python train.py --d_model=384 --d_mlp=1536 --vocab_size=16384 --norm_eps=1e-05 --qk_norm=false --init="trunc" --beta1=0.93 --warmup_steps=200 --train_tokens=841100000
MLP neurons of a small language model. Each row is named by its layer, matrix (down: output weights) and neuron, and shows model dimensions 256-383. Each number is 500 + 40 x the weight over its row's rms, rounded and kept within 0 to 999. Numbers have three digits each.
A block is one neuron, or neurons of one layer that tend to fire together. After each block is what it responds to, as a language model described it from the Wikipedia text at the highest values.

L11.down163:508445472549501515511455524498512541525513456490423509444546516546458557536437484480525485494494501400509525459484496494439520432533489454484535499436498493563508456535485482500464440452410529454437506495558514556486439464537406512522487567509464499446541517503529546503535484536512472534533485491471415537487508446545554501523501532430501508555469440557453540512478447477509580490529
L11.down369:506470535528521493478513541504451465522489506506539472546510447562428469525418492506506405507506491521446563518501452470552569475469428417434531506422536534521494558496500482499459497405521475492535453495512466506480489486496445453484578529477491457428447536570530501504495489480431513512542476466507511525606538521576486530546523522527531542551542558435500461555521451465521409495554
L11.down450:519439506501567510481505519511499505491466471492564551536497505564511497521445489492533502450498518489523491500472430520474453543529498530484468493515473521482550558499550432523464554537480489513497547459575518425554400461544507497541566577456467542548455559534434526495499482479620492524509443519529466452494497433511467545488507447535428529607497545515532410525533498460478472449572
L11.down701:525471529431476558512420435503516517437515569525531537514494520550526469563490492460502459521497521456479503501484600515434526432451530499459517497495549546488523417540493481434507509504444544450515490473579541484502479512600455486511563515456483480548517493575520430550562458513568510509549527448548487500514470546433532543510519473517491512520556427480498534549494492457438565445451
L11.down739:475548575519487514504500518529512430521520516525438506517476601481470530519502520517489467571462507492596482467527461468529462436489458450508518558492452488420507568436441496511548442499487547507506500531473516537465564447459497441520506517560466482475514436518581471490436465497522486490477470512442506528538455550574540522491506477460403523514539458523484518478492525427499472455497
L11.down1179:483556548552462500499486469505474458415477475489494479439482554484474564498510527429491421512482472552567558511502428579516471505505424513474548521517476514497470433495543479495511524467528496521519550494505513492496546534537525539461437489516497421480513457467521540423504455496524483564464485595558506520497501489526460491553504469507567483517474462425493490500436475502539511494577
L11.down1195:461459491503472534447533539546505542488531441510474491590466453447428468507481527492506567503440496455470474501495468583441509423484502492437565543480506485559465519530508480544547479434510467494478493465493474486459481490547527456500518478462477567506584485412594542528532489547476528533501498431498439490470534485558429528500576431506558478555541433548453520538519544417503474529534
L11.down1525:447458481499519483478445453491446445501474544468559417550458485583514458451442427448500490451482529528486492501518498480556493508450494525491483588504465510583491559531494475516525507484552485528497514505475506480526488509462553533524522614502446468463523522468464510490496433473554477544541370521473585508439418533467515530446483475420460510521515492475484463488529552519487475452533
Mid-word fragment continuation

L11.down41:534492543513554526534471381431513536511535505480590448484446502487432539504509550496426457525519519462576511552540492499517527493522474511516500494527455529483530508443495557496438502381493491499507521466470552535536522439491490444513479441518423496531521542493608552478528458473460543564524483490559525503496478490556440449450483466503488514460487509501489529508525517503545534527506
L11.down174:481488463499529441517474562507461506479455486466547497574510519531524566462526510442451538505448514507555478484529516526471464444534549508507451466493478519604444527497499531402535497446437511495551466485491492494500443512523523598498565500503547488422559570480474526495532525428475430575546515525489441516592521518463503472508425565486456495488477506571476476505516473521524553526463
L11.down495:495531475559434411495498515514513458429521545547513526469496494512458469520497549470445534504514474521510515567521512492434432508522472557493484460489510500527404443557523461572518497428447523515514487498425539507472490567512437436496419541497503436500475520479520509491531530529535527506589465537514418450507459541522458507451551481498490510525478536446504547517517340471509446498492
L11.down594:469481499541509592559518431550569520533485470474554466542540497454444486451495485500448426501485469493497454536509471541507416506482499518535477509525504461470544560427459447512478528486557467486512487509504552503482492573531504444550450471486459542553526548516473504517511564524452449553515500536500475541432474555435481544502561514480530563509478530486530494568491483511503444463568
L11.down782:514441509544496535503529470510492489491516462480499467510524457486526489521548533465438471439496444504485490510523492489447549588526532512454497553543517468478540508515542508495479503469531473526502517470493465503537518500519553432555526465496541500528491547515477461440477517489495569455510514573565545517499541451574421577481520448440404507517465529543426495467494528522468405442514
L11.down836:554521548507526520516470556543517479528507481487497497491604540491504520524459518468458491552505487439454497483455496476489530471526433500526585539452500442563474474498480451423439498524403483527436492508474482477501468519514489491478509497535500541535537586414368559475463564504532509529475564478536512506549529469504471493512537459468540476542461473546551465445395510478506511472478
L11.down878:435486545484514500496588419546466526457485484542527496589550542516544454497468505543470520547486538405574479504474557524430546565425459472487510518481499430535488470526561498518431540458522516406515475468497487497453536524429518457502418512459472522492558486565572504493422445588524518520505495462465491499516479464526443485498504508542553526461571442475573486517489451472471515461538
L11.down1397:522499507499508454487440475573474473581440454459561461582434501497542518463401546476410428520514435449566536502544483430448553559501503487489606460517506466551533508492428507490546518565532447465573452543396509486461511589478503533505461468506506484472491531488601528496480548551531483500496532498534534509490506487436541557417489521496514474453431571472529564438460501456449511432564
Line break after headings

L2.down231:481477403485539483514439454513503505602436500540542532477472521489534536516515501507517506490450521476511546538446508471586541548523450479488511459444498539484488480492428546418508581521484506519527580483499461494496533481484443455363494572541463537546569546478503512447528494464524557522429436481448513417454493579546514548453556482462467509540512523520410448526524502513484541523495
L2.down506:517449520492529465506527504435442559489477539496476506533547586532438537527461530462475564508529495540522483525481540512505459472557489549549521473511541445538438426562499486514507459472504490455444488502417537432475465446495495469459503473562482506473441452487441497506569464476524453473535480518449514458510505479461526430557539503432506545499560561525477576461456527486463480488523
L2.down655:537508480469563438512461507504571545477508506527521550506543441442497501508442532526516635418514511493474487540563506490567529510491493497548510526476518544509475483482518484523485480484458518500535477557477582520495480463472474531465623563522439436543459533474471464476488528551568493509547535498465392455424495502525458458506553480411506501482465494489550522505542492431501554498493
L2.down830:502487497451522488542523501547520465486509476579524493482638549485530463586485485573483502454507496483541513511545446524516549470480539505492498540479469544451501443431489493532479440524528464487487410455479473485531504435495521499490523553489501429492491554528519511481525556448495516505441503474459466494487539544447478540485514463463513502520505531492484456454485552524472470519570
L2.down841:524479481468473490467479497520476441497443541495520534475498518572569521505555466531505477486521533484575494517458496493452463510481546503476493455537529543463509525485400484503533558505533553533525457480506504489521565487515454491511507479534601553532504482505553530484489489444495517592534408455525529454615502477528477459486536538462492487521540470454495496507509434520478595475561
L2.down884:500559525492451529555489498459541497519435438499477452407460561562541585441470534486506527579467505558430508533562472481509489522499548483496472459563513512476454538533494491570485464557521540432487450478436490481491562428465531505506417456528502439472503507403485475489515488479576465484526468470534520394515520486481497508547574446580469581400546470501480474425511552490535545544478
L2.down890:445505482500513522476536484531524472498556576543552502518490484514408479550531530531496442501479555492408498490539437497544488459483501447470503502489449522449470541544536489418523563522488509550519453490485506451521492450549507467471537552454502457469587463555491515448520522526477581566526523502514512445562491491526476502516481439508542484502493482559448519516526532470498475590530
L2.down1348:505534491528590529461485517465482524508539549500492564468509530440483529496511470510545510485454465523520506498499535521501490492504465520571480461547566534551465482488462536420554466501515458504521466508567471464560568438503453439512488475540486510466448404563543508532512485486587478465493421514441532451433503537455526449518442454455481497479528516505526429482505531403568493552533
Letter C word-start

L11.down32:466534492596512461547475552485555510533502470512534470490528501467477515535505381494410470442491574546560500523448587495498427493468489499492465504433514497559491521500451527479446436480464511520506531514464501590488452507491490511471445539528529486459464475583545509539411418476555485487526442455414525505574451524525536462529476555507530490515524544497424476518512502578500478572456
L11.down332:453486452486507561479522548500529505490523468499487502494475415522502467433410472441451480593499441554541497490528448340475500544484533504534516516556486482557575547394472443551549529472525488487529545525515563427493512527412498421472534527509500508560464510515551470492496465487570488510507520437556525540447447492506459491526499469558579441475486585464507480527527518523597478462551
L11.down499:480475522456586397545546491545550538439512481489500503516513549447544451460568515489482556436467514436441499524466480521542490569525456477543503448507421480553557554472511553480481501464516511473439581455470438487531444503508475480475532535455517466402547531494519521417512475416466473505511479462462526506532517483508492480501485473560428441476542518487506521394573466552506548478514
L11.down728:472473488406462555526555542533517539485551479373498472535482588507526505549477530519492482454498515473609571525471457449525495490399530525521454467492497511515557503455482466466550504483488531494561539546534474519463451396528586466560546472455525453397504493499466516491535528490499552487432487519513443475489599442451531503522502506476489550501500523445520529567449523486446487533447
L11.down761:491478522515557472454532476563579494497501515555466474458541530443465455527611440508526503428489506573501553443580541506434566463578529529497505542427478427542447438471501485528504532476491472539469456514594493564459505450478416510461604504531547521545531512514470529499455522494488459449546510510576472491504517522501505532465524526483428451533511495487496491465549511488391478474539
L11.down772:467462474483602510511472528534491516521498526477475452482502537530531509556534509473445488444535502526558481553506514512502498453477441526547456474489503525463443555530492504447486467476549484516486548463541540490524487575432557398550442584538440531546478562461514526463514527447436545452533514517458487512493506506496583510521500539521580526474509406515511483490479425531474453414448
L11.down953:555508503476477525536475536546539451481451498506563542508541464605466454445491501502470512475529440451559491456498498511469456554432538493378516471467546519551511486523434482533492502451507522517565508460501476567566498472521511626471517472544487587451540470515476550466529487472560507507466457565527460550438475559523486486457505560554491545457461398540537487408547466498495557545547
L11.down1501:513464525449519518485473490493485484489496500504593493544435507485504475456557489520479475555527520490513543524382588547494511480492463525508568524508453578473454444534513505472474505526446514480491547480529489494528497572516522579532599558442494573484489504458523596427502518502489486533537504512545534480542447594470456476408543563534545531505580519486488524468501449517510435454483
Numeric range/time separators

L2.down235:466543524462528425484549484494400456390462564498461525416396428511517507529527432511504468467450519527498463562522554522488576479545542520532508478521495422445502517441532488490458460492494477488493506525443490517514430423474450565487487494526485560492488442507527497499484500431544485501479431488505539460510436509478471465471542502486461517469480491456509521579522500430517484517459
L2.down282:500547511558532494492503535513515563515488541533472509492581515492504581541536563501482518476437547539524503478520490522532446461496494451445497450508449489581553478471521518583508424457520472486489495523514489446516518477416585485452491394477501534478533522481584480462545495526510478489498499590472509530459520484517518512544538504578501497530536521521521463480541466514549527485486
L2.down740:504481500503537515493441567418479534503512500447475525526445458426505473483525490512488501478482429471481546492515527549448470434502538495459412507448508482503430498525448483489478513554573618488497513500428549490504539560486510521498582490489534529517399522513449459474543459502536421524450545480505523538432431485591519488534554473502544513458517541558501453485542561541560532454477
L2.down1088:491482569518498405504515489517526445526510492520521481534543512506552513500486481439476540487532495501530447511545534478418493444510447512438517486551523507451442496508419447481521460446473468529520519579601527521549442475516476520454461417475574501487552459510524504499461516485510451506525547525582510490490475497503584522546532438472545506524543501507484510525460571544519499460481
L2.down1162:500538434488519532444449539524515495451500511488571472493464536526431447505555564455548532495462445550556514475466514403520481480486493502520446469466472472463507482448523486467509533515466461556448516520507449561527471539473510526462530429532523469491490484508523560502467497458492442530436511583515546533527522530449449542454492544525529442494521445466454471561490553499518487516451
L2.down1210:481491492544470522482532485421450471563544537479513511480439546505499451503492479473483484459432459486509511498521532503426459486442480478430503442474538491518420574488555527473498552499592449537490482490506495440580489538492540541499484514488488404533510549470478397489495448500459472519532506471507478490454489562466438528494471462496538499426575479631482516501496527460560556504399
L2.down1311:451546421528509482498601461510569468448498495483506469487493513487522473514505490521465445419540491485540469472538496513579463506484440566504510517524529467479470556526513497522452495505492484548464477472470520572463561438512529501509486498455522504482474468497481483505519454475495472497498475546492486527472464450458472575523474481495593467468460485444468458495422481480523465496486
L2.down1365:484509393537549545552478530497483554591423564527539513540407483439529452539519497550458426516429535517510432455551474550547466539513516510530462498528466456539473482423490494441477459477434473482523453498479512495479526503508517534425493518492539527479508435527521467501456484565471501454475407501503493529481542566463479455459487489456519496470508564452459485563493577508532498534465
Single digits 7, 8, 9

L11.down224:503457503494534491492540512518406513476506469495481522522444492523542438511457482553489510533471483490494479486549498465509521491525521489529491492512564455458497516499556459511517526450477537516448567469475498522520503536443546504465511448478623518534488526384465519481529512468510529535523467527502471424491459524478427539473490443460508504539526495489521485486488542457451513479551
L11.down240:453531534540499485552467496507501524515441490450503465459455536511428501496540532603475578512543493421509523483519490465531560530532535468462502521499488509476502445550528510490563482486576543555494438482507526477406457490565542453482448489527518488516497478549418495478430571499487490536480496567464445534471476449502541517450514511474536576459555440558585445542474458493500523455502
L11.down326:524448538432509492453502509552472451498425542530546504533486486485500493498479506461440514441538457433572505428512446586463462466468487524497498520602474554453411497494479523459473481484485487516477513399462495443453478550494470498458598482497484556467506531504537450530499508424508529486484452472495482511562391443461441481553477457499472500520486480536434584538530548539454525584487
L11.down557:466443561506502527510514538454544514508484584516493488539454549445476536562473462510499485453535473520504493540561558524460527429512570508544514570475522511556528487517529502509521402499483484422512462556475467522459542520566457529469550459548560400481497457525505475468572531522489451481522514520498486554458450446545551546468563448441558515528538513514493477490589522405500512487494
L11.down746:546508411503470471482520500560583552557480491526469483496481492463540494463456499419540530473514474504522535567571549479463537493502452548428543453562479517565528530458501498490489494557525501500518531505397437532493409536508500492553533487453507458454455549535468506558545514524499497528470431525538544473531466487505475551573468462550499534419505493536493475444516473571503487547487
L11.down919:495455535481483484478537380542508538526564459526486482523504531448455413503506484532488486473531501528464544531494506476491494516463447452482486508498559505456434533528506513536493432508553525489593513581510442482491479476458493516512450499481540443555551553517476541493578487575504489466481473504495478576481538561545492473467506559463526535461446456458554420488448458518521511554527
L11.down1063:459469577558574452472499549529444508538453417540434555466521470534522459485473493429505449470449421539492585514505517499442445521504478480485499576524596514446568481524545452490494442432555456437480508455486514561503500434536473412541513554505558543467443463519459489476577489500557513529549548499451527445477520452487551437495477458555533507541484519519497402482491557484452457540504
L11.down1265:422506496534509585483461490458465511533421460528499466524505521495490415501447470461496459522513488487512482520490537499467485497537494408489503536465519478480461510565461485527562545480558502505501510520506503476515466462594458517480492470430551492554517509496529431465431518528479524517480528482525527544479476417478463541536475473462453525483491479503509458440528509545532523543545
Split word-initial consonants

L2.down139:585461586510541502537514437494487453524422503558547514498522481478491520476567441549462493527487512517509581492501538506580513510563472544521453490500492400461526531555496470549514484495440439491527478459531514433533492576466524566469404479515505464489567512464464498503460503515501536468511443473514417486493505474512484478528533509424560524482552448473534519467472513466499575425462
L2.down384:473522495522512541528497451495497539504545448535505478488538458597484500500472539443474506583511478403440501471421486495497530517519516460480435461477532512504485464558542489517496490522488520458507517534529425491482489532482498514477453515491513541493430582527493533489539541478561559410454544494526490486494490424546504545439417466462576491523536527467501424526439551541433487534499
L2.down514:449474491547520525504530525433455495419488491455556486577494517418498459486501495476391481578494474507511583476499440488527481499552456547499470485473485506465513562552432544496477583436455511452492531524544508457489523556546499541456479502534479451551480484491503466484512479481511525577544469497471472468520474572533491476524539528511525409559423593519594498467523407441461510479474
L2.down521:493504483502493564495507417548489478505502464525570576499506509509578529500497519573476563497521519457494540549537429467545540471507480470578543496563463538483434472444431514491545542507541483515558533538582515454449457503491540498464503526532538473513535559428544548473508534483528500534454540479534477447503574520462555479541529554505509605514465519411482522513526459517490522514485
L2.down1232:476559505489562495432436514554504470491579489450541510512501489526440427576507550430412467457424501410542487544531484497516524510506492460507498501553446537496523516475496542464498485483540442475561439524488485528481476536499511559463437547534455464528499547483463483531470465527528515466492479478468522518456512502363503475621573528456425561511486577586506475480500541483512492442483
L2.down1324:492547473485478473448497470495435400417518493434566475515546567433558479423512473516492492500529490518531490483512434540529402486437482490528528503482450504462551590513516505457504540514464539473562532455473514529440494528469546556482474542496554470559536492415534496517526525519539546471473522500459477551565525493504464476486567481550500570530413562434481488533480504414491509440471
L2.down1428:485448481484466533524554468495499509487515436506511510495500561416561437543623476464458476461513561547549534460525475496526524521414525524528486500468487531511533491595545499530486551516547444432548455475520530518499514485477554544498481501477576477477468457485428470514568487521514551479513483533549467562527430529536533502556522494492464527482471487453554499440502564493485495490431
L2.down1519:521569561509454454516480562457509479484491503512469506502568442478528537497441498505440427522498548555514523567470525473585546453547418498503405469438465575502464441472481599533535510567528450478547429564443483449456461481522449517487456501463493399526517459504517457475531509522557551485486455507477494555553528494474576537514504545503565438477494530551522514568455474537434539451480
Paragraph break tokens

L2.down127:561498508525532438550539531498566445489532451522450564493544460523521500442517411514437534422466527535460489508440416477581535460473514489465436535486500561508481486485520569534496519525501538465460415446479565465518509456480505474546530446557560513459460571514527491485491550515529414528445544503520431463494541514429508432496460496454513522471541566510570480508456449544520484498460
L2.down143:545500479542496425499471537522521502535473477518550548477531526553528533517461518486532530422453539461481444466507425479539544451490577483505506476518427474505510468452497567497577476480479464531411539516551509505468531437505493486459509442496537500517496481537538569470458516574544457473470514545608498490512515453501519441485441533512477505464449479539442520504476584470526522510517
L2.down476:461489520513522484529510473428448451472523467503505493463504591509497464513546414437480523544536434512494492541510497549531475486482526505491516538481508502486495485489559484508506470559467501495465514494475432483450469471477535405536466495537488448553522535436485462514566454521503557504450497508484560523483536529531525474538524471509538517461508515539485467450538450609530518462436
L2.down555:536480566459483591589506467481538457472461482527489480532542527505422483541500536494472535492489503546570547478559569488511481480468467453454426493470506526578512429515489485504493446590528584482528559484559502494537509513399451478474534436473486525439422497502497438475575513512540466449484559450515493514548505468477474516482494551579512467502530547466535496469574504432451520423531
L2.down639:499427471491520600586397463493441497467523464466528500467557510516519480493494415542558548482446467537548489477433504448498464454500514429538466464435448517486491468591563445513551430532535533478509449471551537447508518543468566500548484388516532510424568521517500435472469500523462481501558482486508484478445505521485459518433457552477528564457465572490541482516513504528491538488590
L2.down949:485562468490506505595541508463521445417507448523527493445445557548522437479525526535516491463503531500466492451556559535476492504436555488552477499485512493441497391545508531495533483491498570503534505479600498499484449514481463493499485462499548563455521562479445539493527473512433539535532489508512527529540590456512452537495498474472481506505431512510441509526520519440536524510461
L2.down1225:476464509502474580546488505507472487520540504558520441483551493591463584526504509487515465461470539547462543495512452507478504479420436445541436515577407604434536518458503513539499433558561529506528489562524447471498493491549424444552516460432444493435550497504499514497488549524489470492506495502493495496478539429429499495536504441546550455502440550514550565565484443476533463438506
L2.down1344:534530551491609522538551533460545496540509518429492587575478475557537478412530535452506543449512493519499489541549520425467508542439511424508509507554487573516529458510522533472534459533500479557465434564553490504500442476430501510454487426518541437476512421520476533457413487481570438522520422528465528499511512480487509398498397510515535414514485523454449498554474490465547517487467
Preposition plus "the"

L10.down1525:422484519488562501485560487468540424478542480431536525541497498497452519480448517460450430488499502583500484499504478429520539531476469520521532438469537507512499513493481534448545473439554511467521519530547502473529497478559545427497522609455484607523540485481521519455461464480576484515520471490480500557521506541443539494492493527509514490516552548475415522533477517401495484515584
Second word-piece fragments

L10.down10:542495479487491547469529517477473456553544504535448497525483497556487484503436464472504426555550443545541524544517490517387462525507513521562495518522481504404484560462560449458533474467513578455568489533497491441448493455591456471519550466448519479536509456487531454439504496461427492533564524479456506512521531525462508502615520467489423464505494460512516524498541519511400523520491
Table final-column separators

L11.down54:524506488554433538513552485501500533563466506449445507475469495489567504524514524532532555485484462530487567442513523489575416487538511480531454500524489480463526496452499517506398479486500523520472525490497528510537500511477498511559457509456409540494575562508527513414569475485489460476538474408570508531486589447526473526578459473518478509508465518477438486445572505499489481516554
L11.down171:630471550539499526507456517485494542505477580522555481430545565549509471483522507517456468451478510508534526506540456512477523574537492455502500538444539497499484509473483565505511458490481495444530485473458477468376549489475507448474501503439504537526454461476560458482547515447529488419491411455449503436500543442425448549484529520537465565473512485493498468526526446478535436577511
L11.down377:535488481516439539461519510565530533481518543494571494531534514551415506493420441591506526543464427507481479479555588446476494512517534520495501463530500530489529540551457442583513522518597420548519500428465495497499455508498479552522492580502432470462457467471521481512453554427515474489511473435491448514480516525482474452455511517503519554501559515514547514568507522471497470512468
L11.down422:474511523532523511470484582536571436524534517507576553491472534526504495400468421485494450497476532492497553529479499514502520557514545557453542521501481508482513493424490399448481481472500470449537492445508478535519530553477493508489472505447402446546527461496560499528550546493506458457512501424447512444430492524479490535479542465519517453502495509479511505500474475492483536567590
L11.down859:452366481447481503430535541488516471454509514496552451469517495487518578547497473447457445491527466500558511523510517525481408418513549528511468502511490483499569578502518469547511489497535526499475531493493486501494534529556442499454461488476389421472525462494520496527525525467452449436465549474462476514496444527452530502446557485528515557564497557518445539471478528438486467480435
L11.down947:441474497493450444527508493461497479497488538533491486575451416518476542478522524523518525445487467519417523500537489589522558491554551471488478514534576442417463496467501508506516521475510503534582548462468565522440550383538441480506484486479488504428515533482486485506482453512397424488485530460492511582564529580446542521514450490461561484524431476455530482486495452414474492554543
L11.down1458:477434447504508487473486557454510481597493479478465522413547426520477518485559472551469451501498469516496501429519514516542486527413464618488547447479514542557532471443537549419544416450503594459510578497549480544496508473457440436468461476470467464551524497542576521503490488529574508483484534433473520473433511577574483502540526496492564489570464552535521494580456457542521468545546
L11.down1497:542460524488432557486534482557533483449436487475517526516474571505493494530490504426489497471420454485550557477446548482437477480471482487450448518565456461381525425520546477488539512456591472467501509455457471495500458460501487496478464502470506539446530524432551462540446468504511470517453533424425481442561534495498527482471450456538497496518518446495558423470517538504535525485502
Cell separators in numeric tables

L10.down560:478516453547521556505494445520515501491558459576524493505594473402544537566490543515482404497526582482524499551525504430438464517579538483568579444543551566478507474415482543479430510497434507463519548509437519511447494497460472460521479521572547519590485561506509509567586430514514569473547499509550561562494506601483467535601522496506382501547512508511503514493465556485561551554559
Headings and w-initial pieces

L10.down498:572473502555473519510534451573478513492501420549420510431516479482543494502541484482504557458460569504497548482507502512512518477456560526506459401482500463534490505514500530491571454442546462550477466410557508528528534451531465524399495469440503534530424502538483563521489460535484506437461466537486521535515475558492559463538475426438558523477445503520540468504503499505501522503537
Number-internal separators

L2.down2:617524428554462509592499470501467481461417528528405444510574555537527533538445494498471471497489481609462500422523439468543500408484476547410538537489475524576494482487507504455497462537549481534523510465545484510601478520519423497499498466502499454478510564480415430455476578489486561554436483477507430474485477452479488487445547488488478483544475543451468425519490477617523445489462
L2.down460:445602502543547525560530519512450496501434559553542588553505424478477446482486474480531465552484453566548472485478494434482516449516563476422532535473519495532490468504517483503462523489436476477519495502533473549517492500451527570545480507524569460511517591491526501483527552472608518542461465504471443490415489470550540543440445423485503501503509513553479525455469528518561491524534
L2.down548:531513472482594484508567484510520518479438523492474557516527498557512479507521537483460515509486523457544470503474512560554557556470460556549459529608464491418482541438542499521533464480473503454423525504473534533491512535518551481554512511510508550565522564500488448537548462429493491489455464519474483470461545517538450440536458557457405499485505514441462538466502452490508469507465
L2.down759:512504527459596541553565416533499500476457484551519489433543496501481472447556532482468533450518553509453506514475526546478472447487481535429484441431488519512466537545480500442423478555465476459498490600506485475477470509469540552462509528531532581515470462486580479537516495485485470501472519522514535504595527473502485482555487420509457460528546508494515416528510529491528527539502
L2.down893:491534534552490433549519507507482461462568407490483492500537484524449516431564526484485548476522474512475485434494442589488484471541460539506466510594462547464481502567511426454462501571475501543491469583471470550484507498604491435503465506513504460496445533539535444535501541498532500523549467502482538565455494482540480507496555442524485537434503444537441520448465534495573567502425
L2.down969:453525494464514461516476461461501525545436574483464491519488524462500492469455507464570519515496601617516567468456514472448480503477458448458484491451483566638474556441514460508547471496493474454468499485464510419571499474481500543425512495506539491492526515501457405485455542510484462466506468459443462529526521531516551471456501586506484495508483549485537477562537480561631553526540
L2.down1184:484542500577556433540508479483513511557433499546532460555558532488512499518564558479539509527535471502461436488527465383498485451538493434492437562563448476493521476454500547526465453467510530476607518498500483537474437489525556516558553500486477432515567579449491541485473497554525538456501508493455506539514488524515501528439455460505523453478534507460526495507441459533493475513525
L2.down1370:491517542507452476461427459448542479463537417428484489526541514491497509457520556473467555498505526529505515470478517485511547543505546493546476591510479494520511515554506562536593402511563461522479465561393487466493411525518504503506431542425546439507491585459439500523515498530550549517403490517478471512516544465526527531555546483511485455498523518544474460516487499543465449507481
Colons and linking "of"